config.toml
n_layer = 12
d_model = 192
n_head = 6
n_kv_head = 6
head_dim = 64
d_mlp = 512
vocab_size = 512
activation = "swiglu"
norm = "rmsnorm"
norm_place = "pre"
norm_eps = 1e-06
positions = "rope"
rope_base = 10000.0
rope_fraction = 1.0
qk_norm = false
attn_scale = 0.125
bias = "none"
tie_embeddings = false
parallel_block = true
init = "orth"
init_std_qkv = 0.0451
init_std_o = 0.0
init_std_up = 0.0451
init_std_down = 0.0
optimizer = "muon"
lr = 0.0138
lr_mult_o = 2.0
lr_mult_down = 1.5
beta1 = 0.95
lr_head = 0.00479
grad_clip = 1.0
warmup_steps = 200
schedule = "wsd"
decay_fraction = 0.586
decay_shape = "sqrt"
final_lr_fraction = 0.0
batch_tokens = 16384
seq_len = 256
doc_mask = false
train_tokens = 113900000
steps = 6952
dataset = "wikipedia_en"
MLP neurons of a small language model. Each row is named by its layer, matrix (gate and up: input weights) and neuron, and shows model dimensions 0-191. Each number is 500 + 25 x the weight over its row's rms, rounded and kept within 0 to 999. Numbers have three digits each. A neuron's up and down rows have the sign that makes its largest values positive.
A block is one neuron, or neurons of one layer that tend to fire together. Before each block is what it responds to, as a language model described it from the Wikipedia text at the highest values.

Responds to: Word-final pieces that complete degree or adverb words, mainly "ost" in m-ost and "ly" in adverbs, e.g. most, more, less, currently, strongly, very.
L5.gate0:478464489468537514519496534487498525511510458466536506511484499470515461533545493504526529535503489503511465516463461508481494523528425497531536485481480476518479475470478501474500507491477499547533503465440475509524496494484495507460519461475485469477540514520494512461508498523506503525490478494525465530547532452479499509500515469492487523496470523515538510502453519542503487506506490508507516491500512493526476483473480497473479523486510468529529490511552484512489467513537494494506441528496482500446510482515509482452449512513531489472546487477477450450489489488491521474
L5.up0:475470492481518499470476475466528538492465548501471466511487494494524457507472466549514543466485494516527496522513478519482538535530487452511493488496512516499472509488476510545496489484483505513503519534523508523472490499510501509490527542500487498516499471548494521516478474522482489500499483464488517519507518503474458541515500533508538508513449493498529497522535486466541503511477493486544513512536439511551445508476493515486517503525463475485490541496504463522453509478512517476530516476497502488469482488500483525488524459500502500493478534454463581474537470549475475515
L5.gate113:519481520483488461493526499514508487493564511532481524443510527447485496519498507520474501513537530503486531477514509509499459493472491470520526476492513469522470508541497486502512438527508506499512461488525511539505475489490510514495475536499464530517510490480499474510487516525460522527489470495457499510483491464509510538510508521480473521558511503463470547519547569519542503478510504472521508448519495503515480490510509492491509447486500498491502455520549505499545544527517500500446498510460470484444508506498499536477526469499475503520512525534507451479533507509508459528
L5.up113:501490557526510478523515480508498525494484482482518482497495487490530472494469560490481502527518529493510487491508451519486491509500478533502521536519469506501510464480510457499490514511521495517516504539502500543484493539483534492549503497491486456508447497502443468499539521480490531458569512493497467459514492467527504511489538503484479522478499518528503475494580508499546543522490510477509476499536465481492495460534470537528533508513545544477497544541564474503486523502510465502495467528498518505476490479505495529488524478475506460496507513528504495500522458477498531529
L5.gate253:491522510488487535474501507519527506467512504498507469455460525511491481501474521490507478534499485464471482494542469521475458508511472530468548480453554531475552501499548473490554513526508485566506533532494528515484502505495488471508486515498479504484500502453517514525491433465513486497510467553489461472500523542513470513479493515533461514557484483494526535544482512470521521508499495527540471512489522479490526512505502504500525497498470466491505432466479486487500523508510489497460507509502517467474551506524503535459480538507517533536485486510519520479500519490491500496
L5.up253:486552523525501510516505457455520515502471496480557525531483516480529506513512508445514486508524449534504534516536493535484523525468425501496555483512550485528457523481470476511512504496503495510464524536538505495431548475505499506531505517510498474517463505476501551514505529501477468513501476499527513508475508467516488498466473508520463487468476508514506508525521511514513494522533481484539504524482511471550517531547468537518546539498457524492500486496467501495519505513472479468513508528506538514472518511498499482491543511518499518476527482533469489489499512529517528482
L5.gate407:489482495477517482501459500522535506453511488508478526480494503469512465557481537497522469508497523466515521484498501528539501537529527575503481510492512519490490510480430491505487476504530500504487472514484477536489495507521539492507546496539483480525544471481482516512498482556507516521517459526515502501517492491552480503507464488470474506509499515507520472540474469486487509502486465514493480490501524467549501534510483486510529509544481465506523483521487558540487483518509477496532484536470479469448543472512517491477506506479507485490510492453454511528543474495423482481
L5.up407:493494515476506519513485509485529495472489510504480504445487453444529460528490486511514513468500539483533504449458491520494508505522504550509517501501552565508468452468475490512483498509544498540467495481463458494496516510499504489527532470519440503502541455473515510467521514501457544570541462502480502524494463518517507494505491498503503515523520472513504496511477486474505500505465481499488503502520502505501481499484434489533478502488486484516455524518487502523513508504513481469474516495473466464462530492501492496470494513493493519488477519450448475486489453475436501477

Responds to: Final word pieces completing adverbs before a quantity or adjective (near-ly, approximatel-y, relativel-y, ver-y, on-ly), plus the article a after in, with, for.
L9.gate64:520464459508485488514523496541512549491554487468495511483495479518509469502539491475487514493532532524524514524482475511541504516494508487463530484493532530560514500516536499504527528526535532515494509521501505526504587523521501477488508519511496464518524463531521470517445497539498458507469497483457494489529494446499493524515516560488517515522485521546463540479507510493514526495554468531494514550509513477476473525460487456492463482498507493477493482499506542493526468482524494463508513530477501495506534498468508501482514528505519516494443549495494493475495478498514521487
L9.up64:515492527508451477483487517489495499488445532502513506484473501536516487469499526501490521506535485503508500507493495519504474480453575558453459550484496509451481521489467494494489519487502520495483450524521480494521469494506542474431486517509477526535504503489488522488488504496501559502524507500480515514510504530465471507492495461501462513501452483516533474527505492480474508504506485540499447471493496516484508487472522529530523519526528484502497531506478481500513477531439495483520482486479488452451451497485461485494486471512511532500492482496480490448506499451425516491
L9.gate427:527458501516486481470502478462526551479508509498511486503523495576508447501481518511492506516526466535524544501511520526522475489533510499481501465504516520472507489512466521513469509529478525474500489509502464508534524500521462472528473504494468530497499483475541487434458506504503523511489475534499502480472489499517524483490458508522493528513495523495474542503487508454488489503521490477478476482541545521480541502472495472510489446495516470488458506416489469475469472503484548473499517510515540452555523476541523494507505499512514524493518537511502509469477469527519493465
L9.up427:529509505455476448501478510531502521443485558528474477470457493496503498478502527538476512504423512508513465480505495529478501540518508515480518495477502527497502474466522496537517532527522540545430520537506500480467466513547494473494446500524507523542501521492532485448505553507495497460510508507473485529515508502520524516440533510480505509512478500506547478507499478482506492486490500482502531497515544458488504493471504529518484478466522478459489455503476482489521506531480505523539491507459479497489523477514469478529532507492527485507499495512498509512525469490556489499

Responds to: Final sub-word pieces, mostly "ed", that finish a word split into fragments, as in schedul-ed, unifi-ed, contest-ed, and also m-ed-ian, imm-ed-iately, Rel-ay.
L7.gate25:542452502459511486524523489475513499486482517500527534483503536520564486507518468490453522472551525485519461475501487483520501498491505523518507475460559517517491515489492514525447513494579496511503490504475478540507507510474474519513490523523459490521502492507505533437517522478503538512473454469493526532501515474502483505499529498478431497496450504494511499516482497486499491489538500435500503502481461513518516494459503470484547470481491503470483475528468509498477527475535530494536518460496526466507514453494507482494470506500508517504515487561510517525471486471464503488
L7.up25:510505485476483512503492486491483453490526483484457507499558513520519467517484523519445509494525575530537507496492466482497510484503516457505488494451517512530503484482436498472538500530582515516511520505469521479467488468463508507546489518539473506489501469528552525518511482500459516530486489529514516495508521484493515521505474518483483481477488489509509520508501493520513449491524489496505519478492460503508538532477483523496503505516487515503474495546544524519506491500491498453538532483501488496497496499446501486490524562451489489524478541505518521534472483449440485483
L7.gate128:498511537475487496520490455478495484513506485464493490485541513536513475476479529490477524507498550503533504524501473523503511497515505493501511478530494493502502502497503570453512531492547479465509508490486540535524517511494503490497444500487468495532469477523496495498513505505482497497469456485495531472520466509500451518450474499464525490496499493534486480519499502494524492497531543494542544517483508447488505509527559493469524462476482477503469516474534507537480522463512458448492507485493516524526500441495513550497505477515531490476451539531450547538508488445513503476
L7.up128:491502518512488513537428535518487489515510512479495459441516486477552473505489509458506474460497571455487466511494528529506510495514488492488525483470531537502489523485498503522501499527494466494489512522497490502472489542510487527536489528492492470555479467535505517461486511542492482503457475496442469520465506502516521535503475519485531532494489495494506532495514479541505478489514472505482499509518508523527522491500495513490522515497490552481469513495477508503459504507486483489472476519520465474486523499476465503535423533464516510504498518527505485456483424487457502456
L7.gate181:478499505447481478514496474492475510489462506473531493536493504507503474474460498507521518505509516515439532512491525525550469542482492516459520515489501507474456526514489431491457459512527486502531510518483520519463481516488518498453518542510481459516527512474483499502499474514544533510481501448506498495490466541514512473493490494475545488473475492538492539532525509555497490491532492485565527468526527490513495512434471433510519509522484511511509510531529487532525485505498514476525519503497497533479484493483514540449463461527509488495484473507488486482494534501468504499
L7.up181:553480509482493481509483500445470510483511490485476470495505491523537495480564517517519492531534518476497519509486489528527501533490547500492433439449508493524501524521492527446509504473466492510531512561504459533472496532524471510524490489538491460520486479501464548495487512515482522522477515508540502504471476519521507486535491490460527523501488494532527505505490491525493501489483515521491513491499463506519460477508510500476519550489484503501459475499509524484477536501524479521491479497496534481492481510492507466547520443533478505519491460492473530450477507478460486431
L7.gate230:470504526502511526457521508491519479487498510502462467498519500480539505505483485526493508495497521484521473492497452502519502480526562492485512474510507531496539468470485491501500489491523498542515499494515522536483456574491480497507511517515497515452489458510525461505477509490552502494477513523536474507543480503513464490486465515491556495540424480477504488489513522506504488529513456519512534491507524506460525480485520520500526496506529509492508515507450515542471464477500482443495512493486543500512540489467450525472514546466504483514486497493504530512554479496420508465
L7.up230:545478543493479532511521475533529480521487493490460502474482538496498456481509507472531478539570496542498514515556478513520470520504509532517482467486505547488488494511477496498494511479502521477518510492502500498489484534501476497518441526476515498478457531493546507476489471483491489469520497522441479506515490483508530505489534564482505472475486523458526486521484495523515509507563526477544480497492535521514462516484521487494477552493494531487512503510443502522497513567481479479447503478486528497487458477484512488502540481534521504500502503537485481491528462516487465473
L7.gate345:525503499491454507525476501499499488456469530526492499511475500465562486455498486529490511491548515524504527511505490502517522527541526537476496498466501519517529490513496510518507438489545526519535476489462505539466554534475486529522477501507495454535478487457490499471510490508520460515465557489463512478480509490479507511532473500496471477535511457463509528504521521513464502504515519489484513510544532499509528478491495513497527515504461517459479498567493478508486523520544509488490498499513488488508501477524456467517494504528502532504568504466518483569504481472467477473
L7.up345:499520485500498464505509483467560498472468504496470504552503477479528474462507486527479536557503512546480507527512503500495503472477535495453506491529517504512490464549485491501477496522521505474517471526509481525519557476519476482497502499525497453542516453446475501471527480536555485518511482483473522499461525482487471465484492514487514495504500469514516475535511516506482498526536500544476524526509457472506523528504541507508488503557480498487514508563525477452485544491499546468506480533473506510527507505486484527493453498459532528492514465522475497514489516458483491487
L7.gate381:498497490445478462531502456480501466473473507479518497467501500459544497517517455523447519540531492504502517525500517526525512499490502470514503503519506462533503496518461538474477503514546529470533511466485491554500504517518490528554461486487524487473492478514555526498524473490509513512462502493500511512513512500503515473479533482480476575508491529451496500496493471480559506498506497503537500515487501500481502464524553491497551517526437509491499526484498511519485496473498510457478521512529504537481501489499526475494462568530520503515488516490514470494472512483517512431
L7.up381:468554496513488534527486524544480531494479505467492486457533534529515476481539492473526508516505553451508498491483517501492508474524513480504500527523494496502529518504456513512523521509514532521529499503528532501489462487514498513536477462506484539516490454527451524492516495468533508539473448516466523535512509474517499494430487481479473466499541464505473514533470509484489454537533521523511507503483512455509537507517484518495488490519502511473455497526513509498518529515493484505507465501505453483554464539482456503483532496471464489486499505526487498565517451479488524500
L7.gate440:525467499479487523544482530511491463479480499510498496553520457504525510514501494478487486507515451478492547478504537534502535503551497502527498487489496490495539483534507509487488474514497494492526502494492489466487493523533512538457524530490474500511499463530499506476453536514461482486482525482521475505503484543514546547480514464489547502508466448524521516492501491505489512512507506521520527499467520466489520470525500510502504499443533514467518525561522489530457521498488524507492531466541508506433513503503533525485502495544554501506537534453549510562502478475503491515
L7.up440:519460463500455466525482490477483483509495506470501474432518479511485472498534545502532458516474507505469505486510478517502568534492464452513490528461511467489511460516450491500498505473519519470502507504502500544507484490533511496508498488524475474537514470499521483467482525545496480532483518471550493498515500510450526526486501465509521469554460473490492530487501487531507466531501500500516481546505495479478515522482521532454481503485572500494491494519508490491499546473497520487479503437509514505508492538464477480492519497517539467529460501516489501517500456501447505518
L7.gate474:482496460526464493501471509492447502461476505463486468526488453495505499515486489501498519517528486491500490499520501509535521446488530512503506451472506541489492505525498481474494537512537474523527495550484550529493478523535485541513505545466476474493530507501506494542523511498523539492477542524513455533478503480514501472498484472534521506486480468524456546496460528463512521564483525484521475510493487508482521496489489484510486496504519510488483507511511531522517513483493501503422545508478499525491532471535462476472526491488539528478517490492450501530507455429503477488
L7.up474:517544460474488518526520502495459451525498490507504503517473486496462535503472455467496526525525461479529508456501493499490489461504479527471475483500490526460503496519508512530485513443519502513509500509511512526463496509474524550539526513493520474538486482461503510435504542488508552476485514526532514524443498485493531502481499465477508526458486419567505516509516517469510487538463555515498481487477491497518519529484457491494502484508430515459500521518494487494506514514497510475484493478497514497483499541509485481496499515542529545461500494514521486521506473501488529486

Responds to: Highly predictable final pieces that complete a word or set phrase, such as relativel-y, second-ary, financ-ial, or of/to in series of, failing to.
L7.gate3:489519520474478516486472466532475447456502483516527543517494538532567462510475510503493495479495503496502539497506503518557457495475486504523498511517524470461495486456492493513481487519546496456528496436537531485525508496491508560496482483507478517554479514518494472498467485464522509521471562486494554471494480483485516468537461521499499458459482463510510500559534460492500505488533519481491484501523519489494488506477507451473522490505473509516472545482495489481524528526485499488496503530510521476468486469530509477517464543494466486500502500516506522489500503478488498451
L7.up3:478495524478471492518533514487467479512533516465531494509459509494472535533511480500456521548481544464531465491491529474507502501509515472472502507485497497437523489467533501519485498535491498515510512489447486489472496509500498504545505469548433489479513504520527510520517485510529524489473509506511505529524480475483477465521545512523547505469509482542556490489549507474533519493471565487530502489508540525504469512548477498522486499561475498512487477536467483498518470505551486519520512516504472537510467480539521492504488502511493509515526507487502535505450535456485499482
L7.gate4:486475483480481524504489514537506536502522456522503501499515489528482544479467530471450532496487501462478485443516487474529475493467499500511535504506516464445499478473509484471536499521563488476489537473450474480482547504531499494475504504478547499525498487456528502462500507451488531488534540521516521494470486506531484509514505474497526491439493475464517447531495514497479508493502500536477564455488502479499469467494525496518479516470540537492501479489545485508489474474537519479498498524492472551499465535488508501491500502513509517467476480470483542504522504492463492486
L7.up4:533524511513490528476506508488507498542487520528495546513510511532505538480514561489480567512500453433535503457475499473522523503486508508512480474498477523475501481458459511493491523514514501541450468500479506497472479498477521499474488532472480535543479460492475500518556467467455513529481514502495519473456467559532516507471520500495488506480525493462515532516477521503514526475551524524505466524508469504512480504550527482500497494494489542505485502465437493506522475473506455474531497476500477494505487478511527488508503506535492521495520515543461506497532484521487487530
L7.gate51:469485586511508519521490493503457471514471499467487488478471483476506480479485503511456487500467536484546538479467478526482473512531476492550497503492519459484481506482448475474515494509483525540524511531482456495506530472495511491520525505508511435542494485497521482552520531460507507484503439518494497527483527485507490489518492495519462502499507560491491476504536514519517531523525470510533529522478493512502483484467531516499500477514506486490467524508528499533493560490518492487517502493484503522464457471496513532498512513530498489463550533500439521490531540530481532517
L7.up51:499473500489497494502475526514493517455486468450481510504546513506505485494466523521555518493456510472490510511466468492452495493499488520503534511477494505511501524485562501552510477484511560492487526528482505504492494486530502509498461480487506494479501497443463496482500465473482465470506520512532492518499508532532494513460477484517467505535530488547492477461474478495501516499492471495482505483459503496478487507476456507484536530518493465537503462490483464518557511578499554490500491504465503525499447532460509490475553510506521493512471523517557523542465510525495506524
L7.gate76:495474479496483455494554511517500514509476500469503505480453520500474464480517527495494516532474550463512548486561528488483489445510487464510478514497522524511469504482511479484489486491542541523492508533570490511449517500504525473455474529494476509502556510519496511461486530488478473512544466524499477478471495543540478481444475494499526509486548496500482508473454501433473526483478504506524489490514504499488453512467505465518518506454493481514540531494456515524485516479478466501502501501514485459482522534485501495505497513506489521505490505494457471488494503462490471470
L7.up76:488482478525463535521497515533521513526528488477480459464493504525471472506497484504509496543494494492500497535474526526504505476501510511520475531482518487492459467516501516523494546499498535543446491494534459493491502459527519522492512523525509469496452485491549481519529518533515504538510483489462522552481462469528510491499495506513477530460490570518504483495513490460464462502502488523473514465481474516481517549456456468484484504541453492521516534548518498488507500483518470502516499496548505469475459486451493512494499477452446490523500524520500471533512485472490529476
L7.gate219:486513494495466509481508536487479512454487521506506508514506508523500499492489502485520495535490542529509515517466483530558469536565523503478491476464550510506526518491514480473450498513500487480545467514487502456488514490462512515471498459502547551487504518488502509479456538475537499510487486498551487556492480503509462476506481457513542473510517498493510537555480487459479479521537488476494480515529488503518505448527556471482496505485487453469521492511519511475445513484492545487533507490523518512483476456522509495494467496487499536474495528540474488480492490444476511491
L7.up219:485530488502495490508508513509463460514478535509499532516502497493477480520519492517484462488474544478507529508493463498548537521515512555474534442507489494496528527462486506475488462467492550494482474513490485486499521499488529519495510503515497523510494487467512474548530449497501488490524511464450481500499498510520510520527521501527498533521516513536504519540468529507497527530505519459545513526502504458549511469511509507458526509439498530455486494525451510514474468471518499496513503521512486441479472479487567486494532538538524517546452487488497503511473471483450510479
L7.gate278:519465499462479541497500504508527546479491465499542481504494535504479484510522525467530519453496507555488508494569506517522523495529434509555498487477507508551526514488500518507509510492562461504504520505446536461530515467522482476498516508504524513457512568509499541493506519459535494524525509461498505504519505505473493497523494528543511505526543481486503495500526509487477514495494441482484486490490460458547504445487495515467483507507487496450525488504490521550467517527528512536509518529483482523468526505515512500498530526503479511470503509501526467493499526494513528511
L7.up278:481533503496488528545476508485506517479510490466502509488499501440505492521458492508479547522507478488539489476487452494522511548507490524492490505487510511556493519475496464487491503518531519534441511512520511500523507515547515492535489495496480513541508539485503483533488443475542476542539441561437496508515479479517522492519513479533499526491449518523510524496514468480498501486530497429487527541484528486476514488524482502495493489525449483512533521519432519452471461481499495469480492477528504479519529484498521494504478512516485512504490525542503540478504510513520501496
L7.gate358:502485487504529507525498542501462493500468473517490561497510527484529477547460550487489496515440545466517547507497518550531524531514485531502507522472534491520479476481482486508504481503575501477442511523477483503487470528494528502494473490478506503517454509518476490519518526480512473522499485502489488521512479480500460482477479466543496515496504493520466500529461514493508507468529492513459499528506524444514484527470501480534518517479505466510511439523494509534448510476507487533529510471470460502478527456507541515516471472473466505519476530501471509507547482502478477517
L7.up358:492539548539462499504536544494484506489525528491524486518488543532489487514434508431472512469538531505540532460520496494506518516491492466493532482471518488517472511455490469527509504501563479487495546496503501479517491473501473502527516483506533522494476457505510516481492490469519492520534450511499521480529474463448457477503505516512517468496532458518549526559522534489483528494551513484489531523472492467535481494489505476490474544477511508498516500508489484514483484487491469502526462470511517478464476497485525475446490523481524534491486483520478504518497524503473523498
L7.gate450:509534514510529504533486518507479515489542482473558499471494521490512517460456497481519501493501552516525510536504483511500512523486468536562481461484517492472470514482502496546504504477506471496507535484505451497476464479507510503489496533494490483539470483570550532485512510523500476481489501507478517527509481489493460513462524470486496516528468462470449461477507483500442530516525481459519543512511520521497531537466525499507493500488492498517487467521495490456497456514503448499538527493493505487491501463498525529473500499543523510467448502515477513494516449473513558494
L7.up450:474500516466458515510478501491511514505477492500528513523470498537523472506518487472507543503493500524518535501530506514485477549507477468454475492478492457496463485499542504541517484500502448503482478517519488561520475509465510468521511515538498503510536481495497545522525507518535492515460468487533492504516501493513480473525513478458516512472499459508517499488530532484518472456488460542507514490492513466447488485478502503492482568457476488513505504458458555486488521509511438491492523556455513527509475472461497497487490503541508518494450482519506501495552486513534472532